{"n_layer": 9, "d_model": 704, "n_head": 11, "n_kv_head": 11, "head_dim": 64, "d_mlp": 1856, "vocab_size": 8192, "activation": "swiglu", "norm": "rmsnorm", "norm_place": "pre", "norm_eps": 1e-05, "positions": "rope", "rope_base": 15600.0, "rope_fraction": 1.0, "qk_norm": false, "attn_scale": 0.125, "bias": "none", "tie_embeddings": false, "parallel_block": false, "init": "uniform", "init_std_qkv": 0.0195, "init_std_o": 0.0046, "init_std_up": 0.0195, "init_std_down": 0.00283, "optimizer": "adamw", "lr": 0.000441, "beta1": 0.9, "beta2": 0.99, "weight_decay": 0.23, "lr_head": 0.00434, "grad_clip": 1.0, "warmup_steps": 276, "schedule": "wsd", "decay_fraction": 0.771, "decay_shape": "linear", "final_lr_fraction": 0.1, "batch_tokens": [65536, 131072, 196608], "seq_len": 512, "doc_mask": false, "z_loss": 1e-05, "train_tokens": 902600000, "steps": 7665, "dataset": "wikipedia_en"}
MLP neurons of a small language model. Each row is named by its layer, matrix (gate and up: input weights) and neuron, and shows model dimensions 48-143. Each number is 128 + 32 x the weight over its row's rms, rounded and kept within 0 to 255. Numbers have three digits each. A neuron's up and down rows have the sign that makes its largest values positive.
Before each neuron's rows, "fires in" lists the words (lower case) most often at its 100 highest values on Wikipedia text that the model never trained on.

fires in: "the", "after"
L5.gate522:176192101163104102083150201136092149070146117155102159105115092140174135069096112126120145075123172221127121120067094117122110137048141150155164118126126115092128131080147121171100111144167120097111112073140152159101124123157152103195104141161193164125067159132108156043149111094155137158
L5.up522:166137122094139135126144112086129155117119149122120084110129154108084105093166125107105167096124153128122087095109145134126114096154128133074127101110182082131182101148132156125094134185153126150157157101128118106157170172104154066151096078214064139142107137135092171113131105107062206083

fires in: "the", "it"
L3.gate11:114121087086142144111112109115125105154069136088122143138061149093133140144099141174155140114098194113087108144124184125191113124115102147165107107117136148182167173130181135073120143160179066078142180159157128073112134159094076183129120091112105117131095139092091138129072154092116144149
L3.up11:112140149176123129133156089103127068050164139129070137160128097104194173134145134161039168122116163088072108124182104147144141147157194139133066136095191090072144085094082093140081139093099137130149158077126134132113144136089150136116197134092089179109155150075098153205142144159121085143

fires in: "who", "which"
L5.gate743:160113133141152073097166105213148097139123147129098157105140070101142190174145136132165118131134144070142093189043119194121087126111179108113091150192064122103104118138157140118139137125134095120121127131139082119118104139178037164147143127123158164164078136148096166158125123122141103154
L5.up743:125181113114123145185063094147180083141071149111109109145119118163156095105138076165128142145119147159079100175157125117099153096155111079097141099119166137153128053109157134087130136156125141150155116102146112100083092060147182124102082124136118090129098114082099167120096089095181109143

fires in: "that", "which"
L3.gate1013:171149124148106144084070148072159134144123070085126166144155077093127190113108136144130090072125139126043157116141116124154076154101123135096087081143110128154112116166131048101155075111146092090094158100196184166118116088178191092161034180130114121152160118062085144128188099142182185112
L3.up1013:132108084123059164156088088133053095108172181162159108087122139114152119137112136130118137130110130106109130099071116158075121064166126083106038145108072171079113141106115126113161140137109149099125168093183070117151134056122141128064124121134160127169137168109084162165131161211175092125

fires in: "and"
L5.gate511:088206142106100068121166116168186121151138168165092140137099086186123118156049138163157140160114121112132182212148101105088114072130162143117068132100105115143079121116200135162115194065147155105132122142075158130153123146118155111153094161157144118119127122146131088123149128127163156153
L5.up511:154136144108087177048159148087170116148158130143105119103116090155157109151165129121145142142136156138109160128149122098118111189128130121117127089207126163125162170130119175130120118143077115151173123152152160076155139156108148103140140136096163150195147155127154187149104125047087182151

fires in: "to", "for", "as"
L3.gate201:130139134095146128130097070078101123173131147118104192106143142138082136134123101158125134120129148091109165156099121147141144102142119169127125161148107121060129098169140156144159144139144152119099134129169078191111132088158162124094115180121104127143132103101151116101135242098098137102
L3.up201:116117133142131168126105150088144134083103104150132130123109185158174123148120128157145138203180111150110100196108114147192121117153185162149104129136098145066088163179154111195120118068149124134110172146181112156121097085154114140171124095121078092165131107136132091120176134172134172130

fires in: "is", "also", "currently"
L5.gate464:175153130159108159135113161115155159082151126108122127095138114127145145128141108093111111088119078145139116180107160129105099086123134142138115146088085157150133095159136201126190156054106118165123150168149065144200116119154114171131143181202131094193148132204122124105153197117144147161
L5.up464:067100103118111167119129092106083105170110162057131116141089087137064094099118105154117113163165076151140147147090116131112142123148151175159152134127138137081094149134127090137136090136129132149090138102098103145094127131130169122114184130123152121127096118078061164109111136099094158148

fires in: "and", "two", "siblings", "of"
L3.gate158:199125116112151126161101137123137160077181143105136156088125093151138136133075085136156121079151106159142107153131103144098133114154170089130125155164154118125147100107101153177100171081122103102139057146161174105132103118166147132210097087179003116082112148164103150146120142123159146165
L3.up158:107120096134060068171177143155119150102163099132104128116088206101139120093117139073200198164095200188092139085078121083127130140073137161119170102149158172085088126177153232071127077146120086109104136160139155171140115148137198117183109161126091196143180134129077078161145137137063110167

fires in: "to", "not", "being", "be", "cannot"
L5.gate925:089119117071098190084129107149116150092094118119127119143206165113149121090164146153135143134093111107157108140113139144157078140168103112142137187128064108074136078162130138085120143133182063119114135168178137157138120134136151104128137100116152117123110140128143117151128083132087255176
L5.up925:086150208083082132165139096133125092203123162152159106178108119079103153072090095123088156199189160130126154156027107117108132091106147141125131127082143098144042130103181120090106123105136183149134123128180103133134129112058150165123062129132099149128184122155088143150162094103129107127

fires in: "she", "it", "they", "them"
L3.gate402:072090123162158164130044145056149081153123173151129153152115086139139075128109137129115059101080141154173211154206155123169174115101180120143087132162141092087093143091161167091162188073077168098113129146160148112157147133145114120179156076083137078091134212142129106139140150126095156181
L3.up402:160117116176106110099167167102158075150141136109121176155106090082155121166113132144103139139041096187174120078143140141100145143160135070156084156182116146114172107195148120095139092147175147162080092125134124159165121109162155166150099103064079114144115151107085145139142065100084116128

fires in: "the", "team", "a", "candidate", "for", "and"
L5.gate1048:119128136103187179104186124092110160125127127113104183121137130122166124105118080160099195118086177150123205134134162159133115101128169105187173112135095125150112186158118048095192150129084107106124109160124170080183199147124123152083170104182141091124135134129158147098094150065191164171
L5.up1048:104155108073143131130143132139066094075181186146110174121084121168135068155103131181142095119156149096097107106078117097045128130086123143161105178135140127086165148155107090113101124142166132138176186211090115146063123117100124113112087102122153111152095057136112143092073142105196145129

fires in: "that", "he", "next", "the", "such"
L5.gate59:138116144119150081162200122126105119159074093100129139173120105169117146127077079154154165090110149137169121096079094111168113118117079083118114105133117152101119095133166103127067113125170095119136101097212130110134094161103115086157090142110133120109122176125153110102118156121145104189
L5.up59:165058131121177075130111115084100137093095104109184113171152110131161112100151151134089150110099142184150080141124125130148125140160112125154098116160154129099080186168085147133099150110114113136190103147214123147131128105097123170149120136100078226108164093106131087140150121193101140157

fires in: "and", "jupiter"
L3.gate879:106149058126127105106111109092156118127170167104132184163067087123094131131221122153102112143137133107109173153132133130107131120108090057162112144102123153157159081086175125162067165171129150109149097096140125128137130151177162100068121106105152071146173119158114133136070109109152055133
L3.up879:155136159189121156174163115107131154191125104161144179136103145116165151095110113169140131145047169146130094151091180115142145151140077163152154154080139159050111118158104112080117060146084108129114180085135138137089110171130135172066083127119164103095129121128134126167128150149137126156

fires in: "made", "is", "consisting", "making"
L5.gate506:131169102075125174122107163156118098090144122127057123139204102144147142102122109106134093104123102142156123117101127111123093081126125172127142181115151143110121132063132121086161138115109146176141108165162074104165118103121124136082162025166112138154098104131174131150089169096060094184
L5.up506:076113096082093203159129144148149094138125175091092117118109179066079141120133135097151106162146161144119147099171155155111131105150141137136132096128131178071093157182121167135114132048131098093160161143146117081140131098167156107166145148148125100158146117145155115167158097075121130099

fires in: "n", "to", "and"
L3.gate238:153154117154108176098117132096106117140115145074121152081125137110223158104145076106087150152142135139120140103097120081140096109128127175135118193128080128084073131183167140135134128173236132152203091174090185126137172099124137094136112104163122080156087138136151115125043090136205149144
L3.up238:130095133147080093166156165100061120082112085114149117136171171144103116090129143130151175159074176151084144117165115146187108148166131108076145100164163072136069157109062116105061141134107078116145142116155136114102106117125067129152091154147195142081127101120071136185152177152106118070

fires in: "over", "to", "than", "about", "that", "or"
L3.gate1151:155115136097112142171201195064147124130144082128153135150137058162136132129125132131121106169154151134113123107119132054103157130176144143091129179131162123159103035115122152131137209070178125162121112103119109107126145064157154087165138141171099153119116122136180128144178143183161173118
L3.up1151:086145145056163129087202116206151160122087136164219176071146111060114081106169119140159145139122122109133084145166103067162123154133115142136134087100160151124069122058158106125106099113151114101203200123116165151129103102109094153109127118091172120144159119097120111154105155134122179138

fires in: "the", "his"
L5.gate267:104150147144185113126129122158136092139129093034131058134140129165122159146116135127201125140137130135146095168084163079088173071077179144116126155128134174085131057165147142103132093116188080131114104135078095119142160125128129128121128100150167159137123128133119144134198119060141167164
L5.up267:112138138122146125146056121134117203162164119098130118060136174138091093109135173139109106115096084189159147125157145136177197120140168164169172173098101209142105152157083198088188113179087153096167138082106110132117116168126103118175067115132131137144143149124203140171126163092165136141

fires in: "under", "by", "for", "with"
L3.gate1033:151156187166177124107077172170138095148091095171102137114149145134106141097109128136141111078077120206151192175110128086150082138156168085063174121131135150114125066092137133181173140129123128096106124089130197113113127152117154091110083148173121101153152168161129107156137151106105147200
L3.up1033:090202164139183165102185133153141098128136136107177150142152123116110139133165135114083154082128155140170118122129189187160190115171163122158184081061133140075124082064118092070098129125101151110136087137129105132096117122188100122135107162144076102162098164072101157190197108154104163129

fires in: "s", "to", "of"
L5.gate1769:127109119115152193098163174104123149096134169144116131125136100152132139133174125115130087131053172132107172107097146109092127110130156161073160113154154079116126156177114132142168125154166078133145125154079154169082065152152145107209063098110157114121142115131157178152142162136196169136
L5.up1769:163101180125149107037117188127095108129104156201118146142103042097123115114135139139050104178156127106128083085121092128122088169158146195098142116132123131147148137163157167106072132134077125174167111132106096129171115082079125089157146095097131156102147133139180075167105155098122103065

fires in: "of", "as", "r1", "mtv"
L3.gate530:092150084139098096119180100063092129161097179142160101089173145174161166150140106130158123128142120122133143169131084168149117178168125131146183136131112122105158068157125175179061119160136103073159132112115090114119135117126138140115140109085065119173115152148105128119123138085120071105
L3.up530:190141097128099075136112111099116156106170112115150131082099143131119165138159136097151138177113164135154167175148133081146169119137122118128120108147145161118182154154198124130155133152093124128094086193106158092117130139136118162125093119110121148180150047154167137101129108146162107185

fires in: "that", "which", "to", "who"
L3.gate434:117133169153123113177122143054143165092043164150067184158092130080098144110122124181134127107143164132097113161115073075084095116139107139103189121113148175104096070174159129102121206122120077130125153079182087098123087108110176120144091092114123149141222064119094176181164130128119179156
L3.up434:090094120054080117139168086100117182132106217093124158169142182134149133171133117202179073166152144104120114129169121173149073118115182101113064115156107154121127121162133107169143169155171176174125121128154115129100118077125151164127092074116152168125137093112095137117144151161161126135

fires in: "that", "stated", "because", "said", "saying"
L5.gate406:128171172091098110125097089075136098139114140119101093130188155166108121068149108182117125127157109114171157122090145092088139113085124101121100184202116170140113091142128166090082153047120110103137156170119121181185106197101122066103155142179163101101157111105104180132174125125082151115
L5.up406:170162130112073157092082132157179165156123152152096113091124137121142125123126091037137053148134147114093116133075158067145097147120093121141097151132063186093108096123109130115111120103103154108131111154121145086110106128140143113099171100146182118104153110131148111119148093115109154152

fires in: "united", "u", "american", "udhay"
L5.gate1783:129164108127134178119142182160124129118121123140158189111187092146129195094080094091100126097146138127115173102161127153127090158118139128074067109204066166127168135133075071141105155156166155141093114076171141188130138117087064117109127112204155108167080135085095204108109128123089179112
L5.up1783:153162130179099131126074127135145115135157120063113046150169141086138092142165133116149095116127128144107136129162134121202091105120193081099099159116211120109180163139069151102131146088144143095084099123140105092147148121139212120156166113102156080148187137177085227178099151131088130130

fires in: "first", "second", "last", "fourth"
L3.gate930:118128163154171126101074166094177107123145135089096119142161084136143110173108118133085127151092117121159146135133167066073166126137105146170119186116105120089126139185169133132102064128187121074211128200150044072122106126085129135162130116130131146109131137100103131138103121127104132184
L3.up930:090126137148074100073133123145101125160145134129115125123108141154075148131118132067088147155107177069176119063151147157107142180098151172141097070169099078110067099106162128130098136183112111113114115086193126184141196127133145127177138132133143125087131103137103130170153054139078126108

fires in: "of", "for", "and"
L5.gate1125:186104116149166147107137143194100146115201093134126171166135117153153127102113169185126155120149204097077172155092145159118133182116140119154211143118120110107117134136136155123117119111158153136168125116156183127139105140167107141140153089178090109104159113091156056139145176118162158136
L5.up1125:124113132127128169104195123166099111131105133150139129126115110138157123125139130093144145123123098128123148114065128124108139142052117129147162114073116157147153141111160183145170157155132122117161153057102103177168169138140165082132148164107088079110145096110183168178100038141168175143

fires in: "not", "to", "t"
L3.gate758:192133153153118107154136115126098079153067141129163152171136104141076150096098103170154191138091197149098118125096115175132109114098097130132166146098143151155151052150182145098093147130144092075197118154115101129106097111123057110100100069071109142109093145173073110130120098133097089111
L3.up758:143089161137110071167106147138122146131120113137065113098109119081116100123153077059152087110179079117122172140034132153113133077138207153147135169105162117126116106076117118101120126135084139156152129117145080093102134098137142148137154079132134136140097182101075173110091175144144144127

fires in: "after", "before"
L5.gate1622:101170214132129135137151087087081108180099082132110126111144146081184100123162069182067105169149146141127170116099135111147146131110142174100148126117128127115109137062114143100175101077186111100159108176105108124129145154139180091127160132086165100137123148106142168113126123162097136127
L5.up1622:162142147153120139094133092126102142114153131174073135139105170094108164150112097102176086058104130137113140180090143133141183120153089124118144147154135121134117104150120085124123164145124091120186119144124073105206074163137113086087178135160145085031146127101153145167125123121120137083